Weights of a small transformer language model: 4479 steps.
MLP neurons of a small language model. Each row is named by its layer, matrix (down: output weights) and neuron, and shows model dimensions 128-223. Each number is 128 + 32 x the weight over its row's rms, rounded and kept within 0 to 255.
Before each neuron's rows, "fires before" lists the tokens most often just after its 100 highest values on Wikipedia text that the model never trained on.

fires before: "\n", "\n\n", "5", "0"
L19.down858 [134 127 138 124 114 102 107 158  81 120 192  82  62 100 108 129  83 135 170 150 110 123  79 115  82 139 117 138 138 188 114  96  75  83 116 126 119 123 153 205  83 102  96 127  86 140 156 167  95  87 161 154 123 127 133 123 101  94 156 162  73 167 255 164 125 103 108 134  98 164 118 105 180  91 132 135 128 168 113  76 141 139 169 193  67 169 136  94 118 187 113 108 198 136 138 124]

fires before: "\n", "\n\n"
L19.down653 [133 125 129 147 147 115 141 131 124 143 114 134 137 135 143 146 133 114 106 122 123 155 157 140 130 132 112 128 198  99 128 107 147 128 122 130 122 132 134 127 155 148 120  93 125 122 120 115 122 133 135 135 113 129 106 126 120 134 126 148 123  98 255 121 121 131 126 113 154 120 121 130  80 149 114 121  50 133 128 117 130 124 130 134 102 134 129 129 138 148 115 141 136 130 146 124]

fires before: "\n", "\n\n"
L19.down2420 [128 129 129 144 140 124 136 126 122 139 119 124 135 138 127 143 129 118 115 122 127 138 144 136  97 120 114 130 190 122 132 113 139 122 123 142 129 132 131 128 134 140 124  99 126 132 119 110 124 135 136 139 115 134 115 141 126 125 119 135 130 109 255 128 121 137 130 103 155 128 137 134  87 149 126 130  59 133 141 118 123 124 124 116 113 132 119 134 151 152 134 147 134 137 151 115]

fires before: "\n", "\n\n"
L19.down1074 [132 125 128 135 135 122 146 125 131 133 122 133 129 135 140 144 126 121 112 116 120 137 146 144 136 127 110 115 174 110 124 106 139 133 124 108 122 132 123 139 147 146 123  97 129 127 123 117 122 125 132 138 122 136 129 119 130 133 123 143 122  98 255 112 133 143 131 119 140 136 135 120  90 133 120 123  63 129 140 127 131 125 132 135 104 136 129 129 126 142 124 131 137 129 128 119]

fires before: "\n", "\n\n"
L19.down1743 [125 132 133 149 144 116 137 132 118 142 126 125 132 141 142 146 127 116 114 126 134 156 156 140 127 132 115 131 198 117 120 114 139 130 134 133 126 132 135 114 147 156 119  89 121 124 126 125 128 129 135 141 120 128  94 128 110 136 132 143 122  99 255 125 122 124 129 122 153 130 118 134  87 153 123 118  65 131 141 110 130 132 138 130 108 140 123 127 131 150 118 138 135 142 133 124]

fires before: "2", "7", "0", "9", "3"
L19.down313 [157 116  94 178  74 149 144 165 106 130 132 109  78 128 153  67 180 162 104 181 140 138 125 175 123 150 129 153  82 122  27 121 179  80 167 116  45  91 134 118 144 138 163 122 110 138 134 164 104 131  31 161 134 172 148  81 178 120 130 127 155 123 109 118  53 176 146 180 148 113 138 119 116 159  79 170 102 118 111  95 176 118 139 159 112 102 153 110 196 166 149 132 133 162 113 103]

fires before: " | ", ".", " |", " | −"
L19.down872 [106 140  94 172  83 110 120  93 112  92 104 154 140 127  62  89 104 122  87 187 106 173 124 136 128  71 109 125 133 101 120  52 143 143 146 103 151 170 154 131 109 155 119  72 108 154 103 100  98  97 170 113 117 170 200 107 105 117 170 115 143 160 150 141  76 127  92 142 138 137 112 149  77  92 136 159 124 109 140  56 155  87 113 182 114 173 166 139 157 208 126 113 104 152 150  48]

fires before: "–", " | ", " |", ":", ": M"
L19.down286 [ 78 130 148  77 143 174 113 119 159 139 137  80 152 177 103  83 109 168 179 127 109 202 114  86 104 118  94 106 134  74 128 140 158 207  96 141 161 146 138  81 101 151  50  67 110 175 104 155 147 166 102 151 127 153 108 111 106 117 110 125 148 195  86 104 106 170 126 159 117 157 118 148 125 131  95 114  94 161 131 196  93 112 114 136 158 111 121 150  78 131 150 152 130 126 151 136]

fires before: ".", " ("
L19.down1712 [128 132 135 106 177  71 100 133  85 106 164 150 145 125 156 141 255 179 107 136 111 146 159 176 111 138  97 154  91  78 137 144 175 144 125 111 172 180 134 110  68 115 146 159 145 162 155 172 156  94 170 135 113 124  90 140  75 133  45 115  91 107 153 140 147 188 107 179 133 119 128 120  97 171 107 148  89 106  99 125 103  90 138 102 121 144 139 148 229 139 167 130  98 122  75 118]

fires before: "\n", "\n\n"
L19.down1382 [ 99 123 139 123 150 107 125 150  93 135 122 103 111 110 116 166 150 121 162 172 140 117 126 142  91 147 132  95 151 128 113 108 119 135  98 168 144 121 155 114 133 175 112 126 109 119 146 128 136 107 133 108 108 154 107  98  96 104 155 119  98 145 255 147 164 150 101 150 139 135 134 109  76 151 139 145 117 132 143 131 118 131 130 123 140 119 130 130 131 130 125 115 171 115 109 101]

fires before: "\n", "\n\n"
L19.down2397 [122 125 125 130 136 133 129 139 124 140 125 133 132 129 140 141 112 130 122 125 133 130 145 133 136 136 117 119 168 135 133 122 129 135 119 123 137 129 120 103 144 131 128 109 123 134 123 129 123 122 115 131 112 137 132 115 124 136 131 136 132  97 255 123 134 139 137 124 136 138 130 120  96 134 121 102  78 129 133 123 127 124 127 132 122 140 121 133 134 143 126 126 134 138 131 126]

fires before: "\n", "\n\n"
L19.down1471 [ 74 132  85 156 128 136 116 161  95 135  83 157 100 114  88 121 111 179 129 110 114 128 120 197  94 166 150 140 180 142 120  86 171 151 146  69  95  98 127 157 136 133 152 147  77 137 144 103 151  93 161  95 116  74 120 145  87 106  96 128 114 133 248 149  97 124  98 107 147 210 118 143 140 134 131 154 132 111 150  73 195 147 167 117 125 185  84  91 142 113  66 169 135  83 109 148]

fires before: ".", " | ", ") | ", " |", ","
L19.down1938 [ 80 128 115 119 127 130 103 177  87 160 123 124 134 156 179 117 118  89 106 102  97 106  84  85 127 149 161 175  70 159 122 139 169 113 161 115 141 144 177 121  98 134 117 154 147 116 121  92 166 161 115 156 154 138  77 155 133 108 113 129 141 118 122 163 151 102 140 105 184 148 170  78 192 157 181 108  77 146 115 156 120  83 134 131 137  93  58 134 140 165 172 159  80 119 153 114]

fires before: ".", ") | "
L19.down1501 [182 146 181 106 137 145 144 144 162 155 147 149 120 132 171 112 108 138 142 149 148 124  68 121  98 167 175 149 168 150 112 128 131 138 109  82 156 105 158 179 108 166 150  96  88  89 163 154 123 126 154 111  96 135 162 196  82 169 125 124 118 172 110 103 117 133 150  73  66 166 116 117 128 135 104  21  98 125 162 102 126  71 127 146 168 112  97 139 124 140  80 140 147 132 109 142]

fires before: "\n", "\n\n", "ophone"
L19.down1245 [127 140 126  83 125 156 104 121 102  44 129 156  81 125 119 168 142 151  87 135 152 114  75 108 113 115 117 129  73  81 125 155 104 125 130 162  96 174 180 147 145 135 124 127 121 158  94 153  88 131 113 110 160 135 171 123  35 103 132 110  84 172 196 101 145  75 157 124  58 127 148 131 108 155  93 186  70 129  84 212 157 127  91 141 165 134 107 119  82 139  95 147  92 112 105  70]

fires before: ":", "–", ": M", ": S", ": H"
L19.down2429 [151 134 115 144 104 167 146 130 141  87 108 153  87 152 117 187 108 111 125 129 140 138 156 120 162 139 127  90 122 117  29 119 139 189 133  99 151 119  95 135  71  89  87 163 144 149 114 130 104  95 134 132 104 117 110 162 149 158 175 174  74 137 232 145  99 152  92 100 156 147 110 105 169 149 127 128 121 120 153  65 114  73 162 133  81 172 177 128 110 135 122 191 158 148 105 157]

fires before: "\n", "|"
L19.down1216 [ 49  92 144 149 102  81  74 115 123 158 140 142 168 153  95 128 202 125 100 133  95 174 156 205 116 173 143 178 130 173 127 131 159 139 160  85 140 104 144  90 138 118 162 116 136 216 106 119 134  90  85 132  96 153 126 182  46 137 131 169  92 148 128 110  89 150 124 117 168 156 171 142 102 128 192 172  81 195 174  97 141  85 149 139  88 136 130 132 137 111 128 150 139  95 160 129]

fires before: "- ", "0", "′", "\n", "2"
L19.down719 [148 145 112 132 123 124 183 154 121 129 143 128 126 132  76 119  95 127 198 134 161 108  78 173  44 157  96 118 146 144 160 118 135 118 204 121 123 114 158 120 138 125 111 127 102  98 157 233  79 126 175 122  88 180  55  64 101 107 111  96 188 111 170 119  95 121 183  80 125 111 115 113 158 111 108 154 147 100 157 144 141 155 127 112 126 132 120 159 145 108 208 108  90 159 120 143]

fires before: ".", ",", "%"
L19.down2461 [ 94 110 134  62  91 119 145  82  95 151 167  95 126 143 167 136 118 120 132 150 177 162 128 198  69 139 110 113  84 157  99 179 154 107  96 167 132 174 145  99 108 109 114 166 142 154 136 111 119 118  90 118  62  86 135 158 135  88 100 104 110 114  92 128 136 136 112  73 133 188 182 153 151 121  97 132 157 185 115 193  90  91 165 169 189  89 120 148 197 154  89 139  92 144 162  97]

fires before: "\n", "\n\n"
L19.down323 [109 105 153 145 109 123 105  89  93 163  94 121 100 155 128 137 120 125 164 144 114 150 137 107 137 153 116  90 125 156 141 117  86  90 107 126 146 117 138 140 100 165 124 142  96 133 153 144 110 127 123 117  99 136 112 123 156 120 159 136 142 126 255 135 146 111 125 151  83 147 167 130 108 174 131 151 145 100 156 117 128 113 139 145 131 161  92 135 144 132  86 115 156 117 140 153]

fires before: "\n", "\n\n"
L19.down1933 [ 91  99 101 165 128  84 126 101  93 142 138 131  92 123 130 112  90 148 154 140 116 122  88 106 142 138 164 130 176 155  98  73 117 158 114 124 136 144 116 148 152 250 146 130 113 120 187 146 121  81 126  68  98 158 109 135  97 132 100 177 131 136 255 126 106 127  81 147 108 166 116 133 102 129  92 109 136 136 127 132 115  85 146 127 141 181  60 114  92 129 119 123 139 164 143 158]

fires before: ".", " |", " | ", " | +", "; ", ","
L19.down1955 [ 82 150 179 115 116 122 145 209 101 150 113  69 162  96 164 137 180 134  97 122  86 121 153 117 120 167 118 124 154 181 137 188 111 159  76 135  47 120 179 180 152  96 128 131 155 176 108  97 149 127  65 144 100 166 124 125 109 100 164 147 155 150 116 107 150 129 186 178 160 131 140  72 163  59 236 107 149 168  67  97 109 120  68  86  99 143 111 111 125 139 125 112 109 134 144 143]

fires before: "\n", "\n\n", "The", "==", "==="
L19.down1342 [116 139 135 150 153 132 131 120 124 141 164 116 125 120 169 125 129 129 123 137 144 150 134 116 126 126 120 136 177 143 142 119 143 154 124 149 134 117 131   9 150 113 121 149 124 146 131  94 105 142 129 129 115 141 124 138 129 139  93 134 136 116 255 127 120 150 126  66 103 148 130 134 120 155 105 127  89 143 133 140 130 126 137 126 116 151 130 122 119 140 134 119 113 133 155 155]

fires before: "\n", "\n\n", "==", " and", " =="
L19.down1508 [140 102 141 111 115 140 112  77 174 116  97 187 148 186  95 141 137 147 159 176  95 167 118  81  82 151 115 143 112 156 143 100 128 131 109 115 213 123 188 102 103 132 135 127  82 132 130 133 126 170 115 100 134 127 122 108 159 118 132 101  66 103 166 153 120  53 130 206  31 113 176 131 152 158 166 132 109 123  97  88 127 107 143 104 133 160 117 131 170 161 131 161 139 117 139  84]

fires before: "\n", "2", "1"
L19.down1457 [122 154 154 109 133 115 115 167 184 103  93 103 178 112  92 103 159  89 137 117 124 133 101 141 139 146 102 165 146 117 116 102 185 152 144 149  48  99 134 105 123 158 119 154 203 102 135 151 126 129  88 198 116  86 189 165 104 132 126 112 137 151 164 115 139 110  84 100  89 136 128 149 130 178 136 119 121 153 125  79 136 145 165  68 127 152 191 105 123 121 159 167 165 109 150 126]

fires before: "\n", "\n\n", "The", "==", "==="
L19.down908 [122 141 120 153 151 121 136 134 114 135 138 127 132 126 141 140 139 118 108 127 130 147 155 136 122 127 123 136 205 113 137 119 138 139 126 134 128 126 137 107 155 146 113  91 125 120 120 122 128 120 129 129 122 134 110 131 114 133 123 147 136 102 255 122 118 142 130 134 147 118 119 127  92 147 117 109  79 133 136 113 129 126 131 136 115 138 127 126 133 135 128 136 139 132 136 135]

fires before: "\n", "\n\n"
L19.down983 [115 104 118 139 125 151 144 136 143 129  97 159 112 121 133 142 100 103 135 115 118 110 145  90 138 110 120 125 121 171 178 132  97 112 104 111 163  94 145 154 153 160 147 147 158 167 155 117  94 100 136 149  62 146 130  91 160 111  99 127  89 127 255 116 118 118 117 159  96 150 175 116 128 148 160 115  89 121 138 119 135 108 123  89 101 150 149 144 144 128 117 148 148 136 133 128]

fires before: ".", " (", " votes", "; "
L19.down2441 [132 144 105  89  58 154 109 138  92 138 135 103 101 145 122 105 125 131 103 113 230  65  97  94 137 160 110 147 111  79 171 152 127  58 145 166 107 123 113  75  85 135 116 149  91 103 126  98 158  88 147 111 164 165  90 121  75 120 101 108  94 145 114 138 150 150 146  90 195 188 151 137 110 159 124 136 140 117 136 101 101  85 138 141 178  57 131 113 129 120  93 127 137 205  70 102]

fires before: "\n", "\n\n"
L19.down923 [112 130 131 141 136 121 125 131 125 133 122 136 117 134 150 145 114 121 130 126 131 136 147 130 118 123 116 119 182 139 137 121 125 134 121 118 129 124 129 104 145 148 136 104 123 133 125 121 119 119 128 125 111 136 142 124 116 128 131 133 128 102 255 117 125 131 125 128 119 134 125 120 101 139 122 106  80 124 137 139 129 125 131 134 122 147 116 129 132 135 122 129 140 133 128 134]

fires before: "\n", "\n\n"
L19.down1554 [122 128 133 147 148 116 139 133 121 142 130 124 134 127 142 139 132 123 109 120 126 153 159 140 130 126 119 132 195 111 133 109 140 132 121 135 132 131 131 113 151 143 116 100 130 126 123 115 125 133 139 136 116 133 106 125 107 138 114 146 123 100 255 120 119 127 134 108 140 130 116 132  85 152 117 121  56 134 133 120 130 129 133 133 108 141 122 131 134 144 118 138 133 132 144 127]

fires before: ".", ",", "; ", ") |", " | "
L19.down460 [111 137 126 125 181  96 129 111  94 120 133 153 121 145  64 128 190 113 142  85 148 162 112 164 116  57 127 165  90  90 100 159 193 121 130 130 164 172 126  64 101 108 115 148 156 131 139 116  98 115 137 102 120 165 196 174 164 165  89 108 165 130 154 151 154 115 163 135 117 115 173 103  89  49 128  97 145 146 108 106 169  57 106 106 123  75 102 144 124 136 105 112 122  79 148 107]

fires before: "\n", "\n\n"
L19.down2327 [168 100  54  81 145 161 152 197  94 141 119 161 137 115 154  60 161 179 165 142  94  91  98 115  82 133  87 155 100 123 141 164 127  87 149 110 134 125 153 173 127 147 124 134 103 115 109 154 104 114 152 101 115 160 160 102 144 105 143 137 130 107 139 164 125 164 154 152 138 175 177 140 125 167 149 123 159  94  82  23 151 108 156 111 121 120 173 151 135  91 137 158  29  95 149  98]

fires before: "\n", "\n\n"
L19.down363 [127 129 132 146 156 114 143 130 120 138 140 130 130 131 137 140 134 116 114 131 129 145 136 145 123 128 120 136 199 111 137 114 138 122 115 129 134 130 131 118 149 146 120 108 125 121 125 113 117 136 131 123 117 136 109 130 122 130 127 141 139 102 255 122 118 125 132 103 146 124 118 125  87 146 111 109  62 135 137 132 134 136 127 121 117 153 111 125 133 148 126 128 132 143 135 117]

fires before: " of", " of the", " of a", " of its"
L19.down2296 [144 129 106 138 126 151 160 115 115  41 110 120 129 153  76 130  93 143 103 118 153 213 141 172  88 139  91  46 135 124 115 128 123 167 134 124 142 170 140 129 111 103 113 137 115 104 181 138 110 149 104 146  73 136  87 134 127 128 133 140  97 134 189 163 187 123 114  87 129  87 156 141 160 117 168 173  94  80 136 126 164 139 109 139 137 127 139  87  99 162 125  93 101 139 147 136]

fires before: "\n\n", " (", " |", " | "
L19.down881 [143 153 136 145 132 146  62 155 108 119 128 164  77 145 151 117 126  90 141 105 128  92 121 153 118 146  96 113 101  56 146 119 110 138 145 104 141 118 102  75 115 135 166  66 106 168 116 156 135 123 109 180  80 219 156 135 124  79 106 141 143  96 238 119 102 131 125 108 128 116 111 128 133 126 143 153  77  99 110 147 124 100 157 178 111  32 122 171 107 102 150  99 112 132 153 221]

fires before: "1", "0", "2", "3", "4"
L19.down1814 [ 83  93 159 144 102 109 133 112 143 171  48 102 149 118 146  88 156 103 140  74 171 142 136 143 117 137 167 104 112 111 155  95 155 122 112 106 116 102 190  93  81  96 166 151 148  96 117 137 136 114 106  84  94 136 116 172 142 113 128 126  91 124 108 128  98 162  48 130 141 147  99 121 106 142 116 126 180 168  96 131 135 127  77 120  96 167 121 111  90 163 119 172 138 118 170 187]

fires before: " ==", "==", "\n", "\n\n", "==="
L19.down1244 [144  94 165 150 164 140 126 154 143 111 108 125 111 138 125  68  70 117 135 188 138 195 149 108 132 156 117 109  75 167 114 103  95 127  92 133 100 115 132 157 105 119 162  88 160 158 143 144 123 141  86 209 141 140 128  85 110 108  96 123 106  84 255 107 121 125 129 109 165 168 167  96  76  67 141 188  56 111 147 135 164  74 161 106  98 154 114 105 179 166 117 124 112 110 162 123]

fires before: "% | ", "% |", ".", " |", " | ", "%"
L19.down408 [136 100 127 118  88 123 101 193 196 121 156 106  82 118  77 116 162  74 121 151 143  63 137 142 112 140 168 106  70 147 179  92  84 216 183 137 140 141 135 178 162 114  84  96 144  95  85 106 153 146 153 103 155  93 117 143 105 151  93 147 131 127 120 118 112 147  85 163 163  95  98 179 151 158 142 151 128 151 100 177 149 164 114 116 118  93 142 126 147  86 144 120 127 138 132 102]

fires before: "\n", "\n\n"
L19.down1996 [114 131 138 146 120 145 118 133 129 122 127 118 117 140 131 154 110 118 148 137 122 139 135 135  85 123 127 121 158 143 112 120 109 134 124 114 138 130 138 151 135 142 145 111 125 124 143 127 121 134 143 130  80 123 129 133 132 145 136 131 133 110 255 115 139 134 122 140 118 147 120 126 132 115 126 130  79 108 141 125 131 120 132 144 121 141 116 142 156 147 113 146 125 132 118 132]

fires before: "\n", "\n\n"
L19.down1735 [130 118 118 122 132 133 141 137 132 131 131 126 136 126 145 142 107 117 120 122 138 132 143 126 141 123 115 118 156 127 136 128 134 142 120 128 131 133 131  90 145 143 125 113 130 130 129 126 116 133 114 135 115 138 139 114 126 146 142 125 127 113 255 119 130 128 127 113 136 136 129 119 107 133 125  97  81 124 133 132 128 129 126 118 124 147 128 124 132 133 123 130 137 131 142 134]

fires before: "1", "2"
L19.down888 [ 77 110 137 128 117 120 111 108 128 163 173 109 105 194 125 161 135 150 154 167 144 129 115 106 161 145 134 158 100  95 106 153 120 187 182 147 104  76  78 114 119 108 106 127 141 147 126 107 164  75 130 126 124  94 175  97 117  92 115  92  80 160 142 136 182 132 104 116 119 108 155 157 157 143 116 138 104 171 108 109 105 119 104 115 145 173 134  62 133 172  87  85 148 100 119  97]

fires before: ".", ") | ", "3", ","
L19.down1533 [105 111  62 154 110 131 158 169 145 191 115 154 173 180 121  85 161  96 107 152 104  82  89 142 167 107  86 150 153 114 151 155 121  94 134 116 127 145 105 153 140 152 132 136  91 171 130 108 100 120 141 175 182  98  76 108  98 140  37 102 141 116  84 139 136 137  98 116 192 110 134 172 128 150 135 189  96 131  85 166 164  97 197 145 112  98 131 135 161 101  89 121 141 115  64 108]